Weights of a small transformer language model: width 192.
MLP neurons of a small language model. Each row is named by its layer, matrix (gate and up: input weights; down: output weights) and neuron, and shows model dimensions 48-143. Each number is 128 + 32 x the weight over its row's rms, rounded and kept within 0 to 255. A neuron's up and down rows have the sign that makes its largest values positive.
Before each neuron's rows, "fires on" lists the tokens most often at its 100 highest values on Wikipedia text that the model never trained on.

fires on: "ur", "un", "or"
L5.gate211 [ 87 102 139 114 113 144 170 135 170  82 211 129 118  88 160 149 130 182 111 147  98 121 115 123 116 122 182 106 147  77 149  85 164 204 118 160 122 118 161 132 198 108  91 145 118 144 111 145 149 144 156 163 108 122 103 101 100 126  79 130 137 164 136 153 128 150 164 178 111  98  98 109 167 109 120  99 126 114 139  96 178 107 125 167 136 104 149  81 160 139 108 111 106 128 167 150]
L5.up211 [162 173 151  75 161 122 125 119 124 132 157 122 117 190 145  73 101  83 113 115 146 117 161 173 167  92 103 132 165  89 143 141 113 117 123  98  83 123 114 162 119 144  66 170  54 152 133 171 156 114 160 172 137 111  87 170 152 163  98 120 142 169 105 104 129 123 230  61 141 124 147 164 156 116 152 103  95 121 135  59 115 150 141 123  99 102 112 177 144 127 120  93 131 139 112 134]
L5.down211 [134 151 129 135 112  94 126 119 151 122 145 157  89 161 177  83 124 156 145  97 160 121 196 121  81 152 105  93 141 146 170 102 113 161 139 116 184 129 146 127 142 122 184 139  99 129 109 113 164 151 155  92 158  93 178 172 100  95 174 139 138 121 124 123 103 104 126  87 126 125 101 109 148 162 107  68 137  51 150  92  77 107 177  82 111  84 140 118 162  87 107 168 152 161 111 199]

fires on: "s", " As", "es", " ", "ers", "ic"
L9.gate45 [162 108 216 148 125 119 151 142 161 118  97 132 120  76 115 164 152  98 124 161 156 121  84 141  78 228 137 135 122 131 169 144  86  97 112 114 157 111 118 136 134 115  99 105 131 173 109 110 122 116 128 102 136 151 105 111 110 139 187  76 132  89 140 105 131 125 107 121  97 161 180 103 143  74 134 117 100  97  69 118 130 146 168  93  66 132 203 152 176 131 111 127 131 156 101 189]
L9.up45 [ 95 120 132 176 166  69 134 190  77  99 119 139 103 138 130 111 101 129  91  78 162 139  72 152  87 131 106 165  60 157 158 127 160 175 126 114 156 131 170 117 145 138 118 110 175 152 146 123 137  79  97 124  72 120 143 163 137 127 184  90 143  76 146 102 112 111 128 145  96 172 102 133 145 105 151 159 111  89  58 128 104 132 144 146 111 117 140  96 113 114 129 108 105 161 201 126]
L9.down45 [156  81 197 138 103 114  82  86 149  81 129 157 141  88  83 135 106 156 149 100 155 125  48 164 136 125 161 148 169 112  55 162 127 137 118 136 110 114  84 133 167 141 122 151  96 168 185  92 210 167 116  88 132 144 133  80  92 131 118  80 148 112 100 122 104 165 131 120 110  90 104 133  77 153 144 145 172 189 174 156 145 125 173 133 146 147 103  70 147 158 104  37 108 149 106 165]

fires on: "ence", "e", "ure", "ation", "ion", "an"
L7.gate127 [105 134 141 103  82 132 102 143 145 113 152 124 145  96  94 120 145 144 201 102 175 153 155 156 116 132 105 111 121 135  75 136 161 114 146 140  85 143 142  61 121 114 145 120 139  76 141  74 122 110  80 118 169  89 113 150  91 162 117  91 181 101 108  86 117 113  82  88 105 140 141 107 130 100 126 103  77  68  61 115 108  96 176 126 200 185 150 173 135 143  91  98 103  76 115 144]
L7.up127 [145  89 136  95 140 104 130 142 137 146  95  92  98 153 125 115 116  76 137 157 123 135 168 125 100 127 115 121 108 100  98 174 159 161 170 130 159 148  66 132 167 139  95 121 180  79 120 103 138  96  92 114 172  73 154 112 102 176 116 119  94 125 187 159 108 159  76 169 104 178 144 154 157 191 141 101 115 163 162 108 152 113  98 106 122 148 173 151 118 140 104 132 104 204 135  73]
L7.down127 [118 140 124 117 219  92 102 180 112 119 133 127  40 143 155 174 107  75  97 169  99 184 124  29  83 121 129 138 134 115  88 116  99 181 109 171 145 150 103 137 162 145 126 140 114 109 191 151 128 176 199 110 142 121 122  88 171  60 113 182  61 143 128 116  69  93 150  85 115 127 156 127 152 157 117 170 160 132 144 159 133 101 101 133  85 106 145 139  93 149 116 142 125 206 100 128]

fires on: "oth", "ly", "ost", "n", "rans", "E"
L7.gate274 [120  85 148 173 164  96 131 144 151 154  94 145  77 134 110 115  85 151 144 133 133  86 186 147 135 170 101 145 109  87 147 130 106  89 100 170 163 127 113 104 128 163  77 135 119 137 163  79 162 106 139 173 138  89 121 229 139 103 139 129 104 153 113 118 130 152 157 123 190 114 125 128 148 127 213  61 130  67 164 152 178 134 109 116 169 106  86 107 138 160 109 124 139 144  88 174]
L7.up274 [118 160 119 117 139 167 167 147 131 177 123 146 141 129 134 137 171 136 113 153  66 145 116  82 130 195 128 112 131 154 116 130 112 155 157 105 180 140 154 122 156 116 102 104 187 153 168 167  71  80 120  88 140 148 143 113  49 135 127 151 121 131  97 128 159 187 132  84 103 120 132 154 126 148 106 129 167 130 140  93 152 102  99  95 173 160 135 132 131 125 187 152 154  75 116 150]
L7.down274 [190  69 165 132 154  93  76 150 110 105 116 129 102 113 131 124  86  98 116 151 100  98 154 147  97 125 131 162 153 122 139  95 174  93 209 116 158  82  92 172 126 152 136 196 100 147 181  87 101 142 129 128 145 142 109 139 154 117 166 123 173 114  91 157 186 145 159 169 136 129 159 151  92 136 106  89 102 101 148 112 142 155  74 114 102 110 145 127  38 173 126 118 148 102  76 118]

fires on: "t", "ed", "re", "ict", "ass"
L5.gate446 [130 101 139 146  90  91 104 141 187 158 190  87 104 125  83 134 164  81 133 152 164 133 114 174 135  99  96 188 124 117 151 117 130 159 182 143 107 144 180 147  92 128 125  61 133 129  89  63 169  88 152 125 188 116 180 127  87 114 116 132 181 143 107 116 111 185  91 107 147 140 161  93 136  93 186 113 159 173  74 108 109  97 157 108 117 110 122  93  88 133  76 105 122 127 140 172]
L5.up446 [128  99 165 136 116 130  95 183  72 144  91 159  91 143 142 175 150 113 153 157 129 173  98 104  45 101 122 157 129 101 133 113  99 109 146 134 124 174 124 129 133 120 145  98  97 168  56  90  99 170 172 120  64 107 152 152  71  97 134 189  83 146  73 112  90 153 187 137 124  67 138 136 128 138 102 126 135 125 105 141 130 101 162 150  96 104 119 176 115 170 121  85 154 127 130 120]
L5.down446 [ 96 120 154  97  62 118 114 116 137 151 134 159 114 123 178 171 168 109 164 100 128 143 117 125 118 123 135 144 145 119 139 160 151 158 131 121 134  41  81 134 188 133 193 141 132 126  90 120  98 139 118 122 171 121 141 103 166  77 117 153  94 139 123  75 162 165  86 220 146  79  97  98 121 117 128 197 163 125 123 175 106 109  97  78 119  90 164 154  88 114  80 182 131 128 173 160]

fires on: " the", " be", "w", " not", " it", " a"
L12.gate392 [130 120 116 189 162 171 142 158 159 168 134 144  71 133 136 118 203  83 107 111 163 164 136 110  72 106 120 146 180  57  86 197  89 116 173 155 131  72 124  62 127  84  95  85 166 108 154 120 142 117 166 115 174 123 120 157 110 100 166 171 117 130 112 113 162 132 135 145 121  84 157 160 120 151 118 158 134 109 145 147 119 165 157 157  99  94 125  93 119 108 199 108  83  94  99 161]
L12.up392 [117 134  72 119 124 164 121 129 128 127 132 136 139 114  81  73 116 115 136 136 110 165  74  97 177 173 167 109  75 182 131 124  77 148 167 118  59 135  73 155 142 112 141 122 119 116 106 110 106 160  73  86 108 146  97 122 123  95  78 144 180 155  97 119 145 153 113 119  56 126 162  99 112  98  94 133  96 139 109 135  85 200 119  99 142 113 159 113 162 118 159 166 158 198 141 135]
L12.down392 [ 78 110 108 120 147  88 111 184 119 159  95 186 187 159 160 145  92  94 106 132 146 177 151 159 148 158 122  58 141 165 143  65 168 165 117 126 108  81 111 102 110 158  99 111 154 161  82 178 128 110 109 142 151 120 129 117  85 160  76 195 121  82  39 157 167  98 129 112 101 161 134 173 169 165 159 120 155 135 135 184 130 154 166 204 135 129  86 124 186 152 136 117 156 175  87 159]

fires on: " an", " —", " ", " a", " the", " |"
L12.gate451 [119 121 144 160 133 126  87 159 122  76 177 210  88 147 108  95  87 105 141 172  79 137 117 113 140 144 132 123 153  96  52 157 138 102 123 106 169 200 102  94 153 180 136 121 125  98  96 105 137 162 130 185 165 101 158 143 119  75  82 139 114 190 103 118 180 217 145 117 145 139 117 166  74 182  79 109 133 137 163 154 146 174 189  57 100 131  86 101  69 104 193  65 144  88 143  76]
L12.up451 [ 89 153 112  57 123  79 174 116 119 129 163 164 140  69 141 122 182 122 140 135 122 146 141 120 160 141 143 113 135 142  54 118  86 131 161 104 125 115 127 156 127  94 118 117  84 169 158 112 102 122  93 136 116  97 125  71  59 139 138 156 167  91 101 122  85 101  96 160  82 149 192  90 112 140  97 104 148 130 190 115 112 153 146 154 172 152 164 133  84 151 143 109 146 220 193 143]
L12.down451 [135 113 157  95  69 168  89 146 128 148  87  90 181 138 155 126  65 147  65 191 165  93  90 178  70 152  87 158 163 117 171 117 135 152 146 120 100 143 114 140 138 151 143 124 157 135 142 118 168 145 146 117 112 128 166 130 170 137 104 133 108 106 127 166 127 130 139  96 155 124 164  69  62 125 172  93  81 110 132 168 121 108 118 145 102 126  64 117 174 108  95  80 131 131  86 106]

fires on: ",", "ig", "s"
L8.gate321 [158 114 125 130 215 168 150 127 122 140 103 155 103 167 125 165 155 149 100 156  89 147 163 176  86 117 135 106  90 168 175  80  99 122 116 186 143 133 159  75 128 109 158 128 106 128 129 155  92 116 148  79  68  96 177 139 115  99  94 119 137 118  67 163 127 142 177  86  97 146  53  81 128  94 104  87 142 195 103 148 114 114 106 114 102 122 181 146 162 157 125 104 180 136 136 120]
L8.up321 [112 123 140 118 119 109 144 169 119 160 111 161 157 160 191 111 126 140  93 122 129 133 117 114 156 133  84 121 167 134 140 126 124  60  77 171 131 150 129 117 142 157 131 129 174 138 151 139 169 104 123  88  71  81 184 161 161  82  96 163 106 144 122  95  89 141 210 102 171 165 116 128 167 172  98 156 160 156  80 201 178 110  40 171 128 120 148 143 124 135 114 116 125 108 169 117]
L8.down321 [ 79 111 124  95 176 100 119 136 133 124 148 176 107 115  96  96 120 149 104  71 159 103 136  99 152 134 220 136 145 177 123 169 140  95 124 102 106 152 189 182 134 147 161 175 195  93 130 138 107 139 117 106  72 166 176 125 105 136  66 117 109 139 126 117 157 136 132 124 113 110  71 156 139 160  54  95 161  29  98 140 154  77 140 104 195 147 140  91 134 201 144 145 145 106 199 108]

fires on: "g", " ag", "ig", "te", " with", "s"
L5.gate153 [145  91  88 109 134 100 139 143 105 142 136 148 170 164 153 118 113 150 145 147 146 143  75 157 126  89 127 116 129 161 150 137 153 131 115 104 132  91 160  64 135 146 100 135 134 137 120 104 132  63 136  67 134 128 106  97 113  91  81 126 181 156 144 103 131 152 103 142 168 130 113  68 115 136 142 189 143 108 176 101 144 127 109 162 104 134 145 148 173 104 185  95 123 129  85 131]
L5.up153 [139 130 105  48 115 161  89 162 103 134 107 116 164  90 113 114 153 202 160 126 164 163 113 102 109  74 131  84 113 151  52 110 171 115 142 182 126 114 131 144 128 127 173 199 128 117 111 113 153  80  75 108 114  77 110  88 101 124 114 143 151  89  97  93 144 145 150  88 173  99 170 109 119 155  71 127 135 110 110 159 175 119 121 191 112 113 175 100 123 112 140 153 118 120  95 101]
L5.down153 [ 46 177 141  58 109 158  97 184  90 141 118 195 128  96 128 100 130 132 115 148 148 129 169 176  70 107 218 140 135 141 120  92 102  54 141 175 127 137 184 153 131 157 162 144  92 107 156 144 168 158  81 119  81 111 135  98 147 111  80 141 152 105 104  87 119 117 153 118  94 141 143 142 144 155 119  79 113 106 164 122 222 119 123 125  95 101 109 164 141 185 161 128 124 145 153 108]

fires on: "b", "f", "eb", "ur", "ab", "p"
L8.gate337 [ 89  88 124 111 132  97  77  87 158 188 184 189 154 110 227 147 138 100  93  97 128 125 142 102 111 135 129 137 120  87 191 106 132  68 162  90 166  61 159 119 184 121 100 140 185 141  99 158 127 158 158 192 191 141 129  73 125 146 156 145 117 135 128  79 100 168 101 175  91 116  95 121 106 151 121 175  84  87 138 153 139 134 145 181  64 165 157 106 104 170 135 110 120 134 117  91]
L8.up337 [138  83 112 171 134 107 204 130  95 116 148 117 137 153 149 118  82 121 126 135  84  99 138 150 166 154 158 115 189 134 165 160 147 121 164  82  93 181  71 129 111 178 132 153 107 128 137 124  90 115 172 194  65 178 118 149 147 121  81 130  93 171 133  71 107  93 167 178 169 135 138 174 132 177 145  91 123  98 125  97 134  38 174 107  67 126 145 173 135 149 186 122 117 117 155 171]
L8.down337 [115 167 141 158 136 126 130  95 216 148 164 160 121 145 102 110 162 141 183 118 144 134 151 125 193 131 150  87 100 147 143 147  91 137 132 103  72  65 115 125 190 156 125 108 152 165 126 147  79 166 115 138 160 135  87 157 171  94 157 149 155 115 151 146 143 132 124 136  93 139  85 144  90  87  82 110  83  77 143 101 171 154 181 143 110 108  81 146 137 125 110 153 124 138 146 112]

fires on: "at", "ity", "it", ":", "0", "an"
L8.gate41 [133 129  84  84 127 138 148 142 137 105 202 160 100 147 150 114 158 191 138 151 100 124 160 118  83 164 172 134 107 183  98 163 104 150 158 138  78 172 174 145 105 135 150 121 141 106  78 124 182  97 106 117 124 136 103 131 186  86 100  89  77  80 118  99 197 101 194 133 104 121 153 128 106  82  91 169 127 114 137 147 155 127 130 122 156 157 143 187 183 145  93 103 105  82 157 192]
L8.up41 [116 144 133 130 117  85 137 157 156 141 132 114  96  51 124 140 143 113 116 149 159 107 126 134 103 139 141  96 108 163 101 135 192 138 106 124  63 148 176  86 132 116 166 123 163 128  68 103 111 168 117 115 115 163 144  84 127 139 119  90 131 130 136  78 124 166 161 118 131 163 160 113  72 159 127 173 127  86 134  70 119 110  85 115 159 113  93 111 170 146 144 107  12 101 124 115]
L8.down41 [133  91 131 153 142 132  73 122  74 119 160 159 113  47 173 142 179 140 164 102 168 114 126 137 136  84 171 144 127 138  94 153 182 144 159 112  94 138 149 114 115 150 145 149 167 180 146  83 122 138 103 128 138 167 127 173 120 109 126 100 203  65 121 118  91 102 144 163  86  97 189  77  71 172 165 183 173  92  61  90 124 179 165 175  82  95  86 117 131 165 118 166 173 128  97  96]

fires on: "s", "ed", "m", "l", "ic", "id"
L7.gate109 [164 118  72 173 138 131 159 136  97  89 155  96 138 114 132 177 177 133 177 122 120 146 110 169  82  79  99 130 106 128 124 122 126  93 161 115 129 191 132 123 139 213 124  86 174 142  95 136 165 197 116 117 102  84 161 132 131 146 153  92 161 169  77 125 198 138 153 166  59 153 123 123 172 140  87 137 123 121 131  90 154 131 166 134  88 121 170 148 194 135 113 100 136 137 154 162]
L7.up109 [136 111 119 154 140 101 171 135  90 142 159  73 138 124 152  92 139 156 134  97 118 127 111 128 137  79 149 134 106 112  81 120  93 138 149  68 167 158  94 134 154 184 213 131 108 167 121 108  55 103 113 112 101 150 149 143 170 145 185  78 106 136  53 169 159  67 136 177  80 124  73 126 134 129 175 123 183 160  85 116  50 142 176 131 167 106 129  60 133 175 165  90 139 114 165 131]
L7.down109 [102 133 168 118 146 147 107 148 117  94 140 148  97  92 145 129 121 138 123 163  98 124  67 157 151 100 149 126 132  37 145 106 159 107 159 132 151 139 107 143 111  88 134 120 152 149 122 169 111 125 123 125 189 121 139 113 117  99 124 128 172 130 107 127 127 143 150 127 133 167 106 150 146 136 138 154  99 145 140 126 147 111  85 196 145 137  95  98 113 141  78 124 196 120  82 118]

fires on: "b", "g", "n", "il", "p", "ased"
L10.gate67 [100 108 164 157  44 147 131  94 110 148 133 141 158 195  69 144 140  90 169 157 116 121 113 135  61 117 131 184 123 110 143 123 135  76  71 215 117 103 146  74 169 155 174 109 173 113 147 119 120 134 106 175 161  95 107  95 109 164 111 117 128 152 179 135 151 150 133  87 159 163 199 140  74 135  98 103 125 150 174 107 144 169  62  50 181  78 114 135 125 130  90  67 183 103 113 123]
L10.up67 [159  93  85  92 111 128  81 121 157 158 187 128 169 112 123 118 115 191  89 180 109 113 146 112 168 122 143 156 144 151  70 139  87 109 106 106 132 131 157 114 157 123  92 101 147 101 138  59  82  85 121 123 122 164 112 132 129 122 154 149  57 133 128 144  88 126 193 151 143 131 146 101 130 202 108 162 117 117 164 129 120  83  67 140  49 121 126 148  84 192 165 158 115 114 146 182]
L10.down67 [156 114  99 135 146 132 157 173  98  89 126  84 168 102 105 126 112  95 108 188 130 103 142 144  90 157  86 211  87 120 144 107 194 170 130  80 127 117  59 131 163 162 175 126 181 107 105  56 122  96  98 128  85 107  74 146 132 136  61 140 190 120 183 112 156 152 149  97 137 149 107 137 184 124 113 152 100  93  65 197 140  99 142 121 154 153 124 135 101 160 131 162  92 118 121  90]

fires on: "ed", "s", "ied", "ated", "ing", "ived"
L7.gate493 [101 170 115 147 115 114 123 138 183 176 119 130 124 102  76 181  92 178  72  65 118 156 136 147 100 142 100 168 152 117  97 148 138  95 144  95 148 147 163  69 165 154 121  93 158 191 161  79 130 138  82 144 176  92 158 150 121 143 167 131  77 177  92 139 134 108 186 131 127  86  91 105 157  85 158 168 103  90 153  84  77 152 180 119  89 155 165 141 116 169 120 116 149 139 109 138]
L7.up493 [ 64 193 116 149  68  60 130 110  84 161  53  79 149 138 120 156 135 168  86 106 123 103 144 174 122 134 130 140 145  72 131  89 156 134 129  68 151 141 111  96 137 105 147 134 203 164 134 102  46 165 161 117  98 150 142 164 123 142  79 104 147 167  94 112 112  72 163 139 132 117  82 145 109 126 118 190 140 172  85  75  78 110 193 109 147 125 157 159 149 179 120 100 118 143 158 158]
L7.down493 [119 133  91 147 176 147 126 134 167 122  52 123  64 126 140 131 215  66 139  67 109 106  95 116 176 105 103 157  90 249 136 146 109 117 100 157  56 135 191  67 129 126 153 179 126 123 113  99 155 105  63 164 133 117 103 127 111 116 103 104 121 133  61 116 181 136 129 108  99  99 119  71  87 121 103 127 119 113 190 147 144  60 103 137  84 130 145 151  54 124 142 145 102  80 130 150]

fires on: "ed", "ent", "ok", "w", "ame"
L12.gate193 [156 144 116 145 100 108 166 110  96 157 112 122 127 137  92 179 134 125 141 119 150  95 154 140 119 184 130 176 101 139 183 108 132 135 165 151  69 128 141 105  90 130 109 108 123 102  74 129  91 122 125 187 141 115 121 100 188  86 109 148 122 126  97 138 153 144 103 127 140 127 125  80 146  94 144  83 120  40 101 168 136 120  47  98 132  87 128  76 145 135  64 122 145 130 122 115]
L12.up193 [178 173 142 136 215 156 164 182 119 145  81 105 136  80 139  96 180 160 170  93  88 162 143 119 185 143 111  91 112  86 161  79 152 155 187 109 176  80 115  83  56 111 132 146 150 104 106 115 170  86 114 123 175 183  81 101  91  96 118 138 115 115 120 120 154 117 178 127 139 128 137 173 163 137 133  92 102 115  80 168  96 131 149  97 173 111 197 153 106 132 110 112 137 112 160 141]
L12.down193 [186 126 162 132 104 148 106 114  59 110 105 155 168 166 103 141 229 118 154 109  48  81 152 115  94 149 150 155 121 150 125 136 110 122 154 116 143 136 136 111 149 143 142  54 136 134 146 112 174  82 101 177 170 127 154 130 107 137  89 172 142 157 130 122 141 120 184 127 121 141 130 171 119 110 154  97 122 169 172 152  76 129 130  89 161 152 127 128 128  94 127 154 116 131 118 121]

fires on: "ed", "gh", "at", ":", "qu", "m"
L7.gate120 [133 141 108 123 176 143 136 104 152 147 158 123 149 189 120 170 126  97 130 140 115 160 134  38 102 172 159 109 127 115 130 166 107 123 154 143  90  99 193 136 124 132 148 119 141 135 111 101 162  72 132 138  86 140 100 123 141 160 141 138  85 136 119 104 119 135 153  89 156 175 142 116  47  23  93 103  94 164 130 107 115  85 161 112 115 153  88 143 124 170 150 129 151 130 116 202]
L7.up120 [ 74 137 120  92 120  94  91 123  93 138 121 171 101 138 155 140 150 194 159 112 142 106  77 146 150 139 164 145  81 174 137 156 175 154 135 127 124 139 147 100 136 139 154 157  49 100 145  64 169 177 110 166 178 144 103  98 137 118 169 150 194 164 116 124 183 109 125 103 101  99 181  48 135 103 163 142 113 124 123 101 176 107 139  94 145 128 167 109 167  85 163 117 119 146 116  72]
L7.down120 [166  89 158 140 121 184 163 141 127 158 131 132 120 147 190 147 117 108 183 126 134 105 152  79 195 155 116 109 144  97 147 184 189 107 164 124 123 138 125 104 101 126 137 144  78 141  82 122 149 102 150 145 136 174 125 150 146 120  87  99 109 105 159 140 100 124  99 180 177 112 178 124 125 127 134 124 134 158 106 160  93 136 166 108 146 116 160 146 137  97 197 129 107  67 122 173]

fires on: "ip", "ar", "aw", "ir", "ur", "th"
L7.gate163 [110 113 115 106 114 107 109 128 177 162 158 103  89 116 146  60  98 167 107  87 157 140 140  99 118  54 119  86  95 129  89 110 123 133 138 138 197 139 120 191 138  64 109 136 162 139  90 130 162 133 185  92 100 114  91 112 146 155 147  93 131 125  86 172  71 142 141  72 181  80 118 147  76 126 150 165 102 106 166 155 144  84 113  98 139 177 121  69  69  95 138 141 131 171 146  93]
L7.up163 [ 95 160 133 117 115 112 101  94  46 111  91 166 137 114 132 126 123 136  89 163 107  85 123 131 189 156 114  80 125  90 135 122 141 170 142 161 111  47 131 191 162 188  88 109 138 175 136 150 144  81 164 130 110 156 137 183  68 127 122 190 127 145  89 114  99 169 174 122  97 135 180 118 118 153 153 143 187  71 121 156 123 121 133 140 127  83 103 122  82 102 164 154  80 107 100  93]
L7.down163 [189 164 126 106  93 100 127 102 112 108  75 119  72  95 161 135 153 153 142  91 148 108 135 143  77  81 131 140 107 198 109 104 143 165 147 161 114 158 137 157 155 127 162 142 178 157 192 100 132  91 182 119 142 124  60 146 172 149  96 129  88 179 134 164 123 106  75 121 108 108 107 147 102 185 125  35  80 136 108 113 120 169 161  79 129 152 164  84  95 119 108 137  87 115 150 156]

fires on: "d", "st", "et", "ed", "n", "ased"
L6.gate172 [ 97 109 144 168 110 150 103 101 124 163 110 144 142 168 122 156 242 119  79 179 165 112 120 151 161 122 118 109 149 149 124  75 150 154 168 136 198 158 161 120 142 130 109 104 162 110  66 160  57 149  99 162 165 102 127 173  94 154 126 142 138 151 135 116  91 151 128  95 103 122 170 100  43 124  99  79 169 106 134 129 131  90  94 135  91  77 178 153 133 179 102 136 133 107 113  50]
L6.up172 [160 112 142 144 127 138  93 102 124 166 133  97 164 150 128 141 152  81 155 218 124  91 127 130 165 118 211 148 115  72  84 167 115 139  68 147 119 131  84 168 150 134  45  78 139 132 147 120 123 148  83  78 154 134 116 118  86 123 102  88  82 156 130  97 147 161 150 128 137 180  93 175 166 110 143 155 140 127 104 121 107 112  97 144 183 170 120 123 116 127 117 122 166 135 126 124]
L6.down172 [181 154  93 116 120 127 188 181 115  58 127 170 191 101 119 100 167 146 160 126 196 101 122  91 100 117 121 142 105 130 172 183 181 150 148 167 109 170 108 128 209 127 119 137 104 119 144 142 195  92 101 141 116 171 170 176 129 152 127 134 164  77 159  84 149 118 116  60 158 127 133 169 165 118 128  97 123 121 150 142 133 110 110 113 103 113 138 115 137 123 166 126 134 149 185 141]

fires on: "n", "-", " An", "v", "ed", "born"
L6.gate165 [163 116 132 120 114 165 144 190 103 116 111 146  79 138 117 141 189 158 139 153 147 120 119 134 160 157 153 130 151  95 145 151 111 142 147 130 174 148 149 120 114 117 160 100 133 180 100 143  88 147 197 137 157 136 179 176 110 153 173 139 132 207 162 123 122 161 137  63 105  40 175 139 155 104 179 130 142 177 176 108 109 117 202 107 115 110 150  61  90 135 121 129 111 168 154  69]
L6.up165 [189 147  89 115 161 114  59 107 146 143 131  83 109  95  96 136 130 110 125 148 119 112 123 105 119 165 180 139 156 150  98 143 122  51  86 136 108 135 119 152  89 159 133 188 153 172 104 194  90 127 133 186  82 142 126 112 136 136  98 150 121 160  88 188  89 118 138 124 176 134 156 148  96 100 132  89  98 144  80  98 103 160 205 166  79 160 126  61 159 128 162  93 101 120 133 120]
L6.down165 [118 130  94 143 126 145 186 174  97 110 128  79 163 142 138 143 190  82 135  92 126 164 139 155 143 126 168 161  91 157 111 152 141 144 120 127  99 137 134 142 140 136 145 147 131 115 155  86 123  73 157 164 118 211 139 131 147 118 111 170 170 134 149  55 149 114 139 103 145 165  68 109 147 128 167  99 131 102 104 128 158 154 115 106 115 107 107 173 225  95 186 131  97 166 176 110]

fires on: "ing", "ived", "ed", "w", " had", " made"
L10.gate487 [143 172 171 138 147  83 124 190 107 134 129 151 184  32  91 170 149 125 108  78 116 134 142  84 120 133 117 162 158 173 185  90  85 130 147 144 121  98 164 111 144 136 134 109 181 193 146  99 116  63 105 138  95 150 151 128 158 114 129 175 127 116 139 170 127 151 168 102  62 146 117 106  57 133 163 144 115 143 102 160  73 136  67  99 154 105 158  87 103 153 113  92 117 125 171 130]
L10.up487 [169 167 109 156 134 149 109 114 152 155 106  77  86  70 120  83 172 107 141 101 103 118 147 106 137 140  64 122 114 146 186  99  98 124 113 112 142 123 166  90 156  86 156 130 174  82  63  67 159 100 122 157 102  96 131 144 118 104 202 127 170 107  97 138 170 137 165 164 122 122 111  87 125  65  88 113 124  87 112 155 123  79  81  80 179 156 142 116 185 103 129  96 169  90 138 126]
L10.down487 [192 148 151 150 182 127 110 139  71  88 117 145 171 134 135 176 138 102 164 108 112  94 148 114  86 114 138  84 139 151 107 123 143 131 107 181 151 118 125  81  96 122 106 108 141 134 232 152 151 118 109 132 129 105 136  90 161  69  85 138  68 123 167 108 135 134 123  80  36  92 111 139  61  93 128 100 144 127 161 116 171 153 105 113 192  97 160 148 137 153 103 131 121 144 134  90]

fires on: "et", "ig", "g", "z", "ist"
L9.gate363 [143 178 139 119 121 102 200 135 115 137 101  78 159 145 148 109 110 116  83 156 149  87 106 115 105  51 175 152 109 111 123 123  96 128 139  63  71 150 152 109 165 138 144 135  94 126 139 142 139  98  89  94  84 102 145 135 111 119 122 124 117 111 178  66 165 161  98 127 188 133 141 104 157 103 129  92  92 130 104 141 145 135 116 156 100 109 160 167 120 160 123 113 202  91 107  96]
L9.up363 [117  92  71  93 124  92  92  96 162 123 163  41 126 128 112  98 171 132 151 112 156 133 142 170  77  68 116 108 117 126 111 147 123  94 181 167 115 147 109  64  87 144 181 138 129 101  87 154 160 131  82 137 183 159 121  99 113 162 113 140 112 107  78 162 122 161 164  69 115 171 135  97 117  69 111  96 141 141 155 137 159 122 132 146 175 133  96 127 152 127 148  92 113 164  44 124]
L9.down363 [159 170 120 155 138 170 113 135 113 137  99 150 133 156  91 134 112 109 116 152  87 111 163 165 105 188 129 149 164 123 137 113 107 158 138 110 174 213 158 107 181 164 108 138 143 129  92 106 135  92 131 104  95 104 129 117  73 135 107 133  84  67 114  72 130 121 171  91 133 136 133 134 135 104 150 108 145 100  89 135 153 114 147 134 116 134 133 185 179 130 129 161 196  82 117 171]

fires on: "ad", "ur", "vel", "ast", "ated", "ir"
L6.gate52 [168 156 105 160 131 112  52 137 116  97 164 128 116 105 132  81 117 187  82 100 102 130 150 107 165 129 183 127 196 101 127  61  93 148 164 115 108 132 140 144  93 137  92  66  86 149  56 147 187  59 145 133 116  80 146  94 108 145 178 137 164 189 140  98 102 144  93  80 137  95  98  94  65  97 164 172  97 103 172 150 163  93 164 183  95 112 116 135  98 147 117 138  93 101 130 144]
L6.up52 [133 140 137  92 140  92  93 113 127 101 132 109 112 132 130 167 131 133 115  83 132 118 106 100  99 141 157 130  90  77 147  57 100 128 121 134  97 115 120 113  90  59 125 202 180 127  57  86 102 142 152 138 116  98 128 171 133 112  77 145 114 211  37 125 139 171 151 111 150 166  69 172 128  77 122 136 148 135 114 199  91  89 145 165 129 129 152 118  72 142 140 176  81 112 121 115]
L6.down52 [ 98 114  74 138 150 141  78 136 101 133 120 160 126 104 134 126 135  77 109 131 107 102 114 164 134 171  56 117  86 137 177 120  79 152 143 134 114 143  34 124 174  84 149 164 129 123 163 125 132 183 167  98 135 168 125  53 102 167 112 113  67 155  64 157 127 130 131  96 117 115 113 118 165 166 156 138 113  97 116 145 123 152 103 122 158 141 208 117 136 164  87 146 134  96 125 129]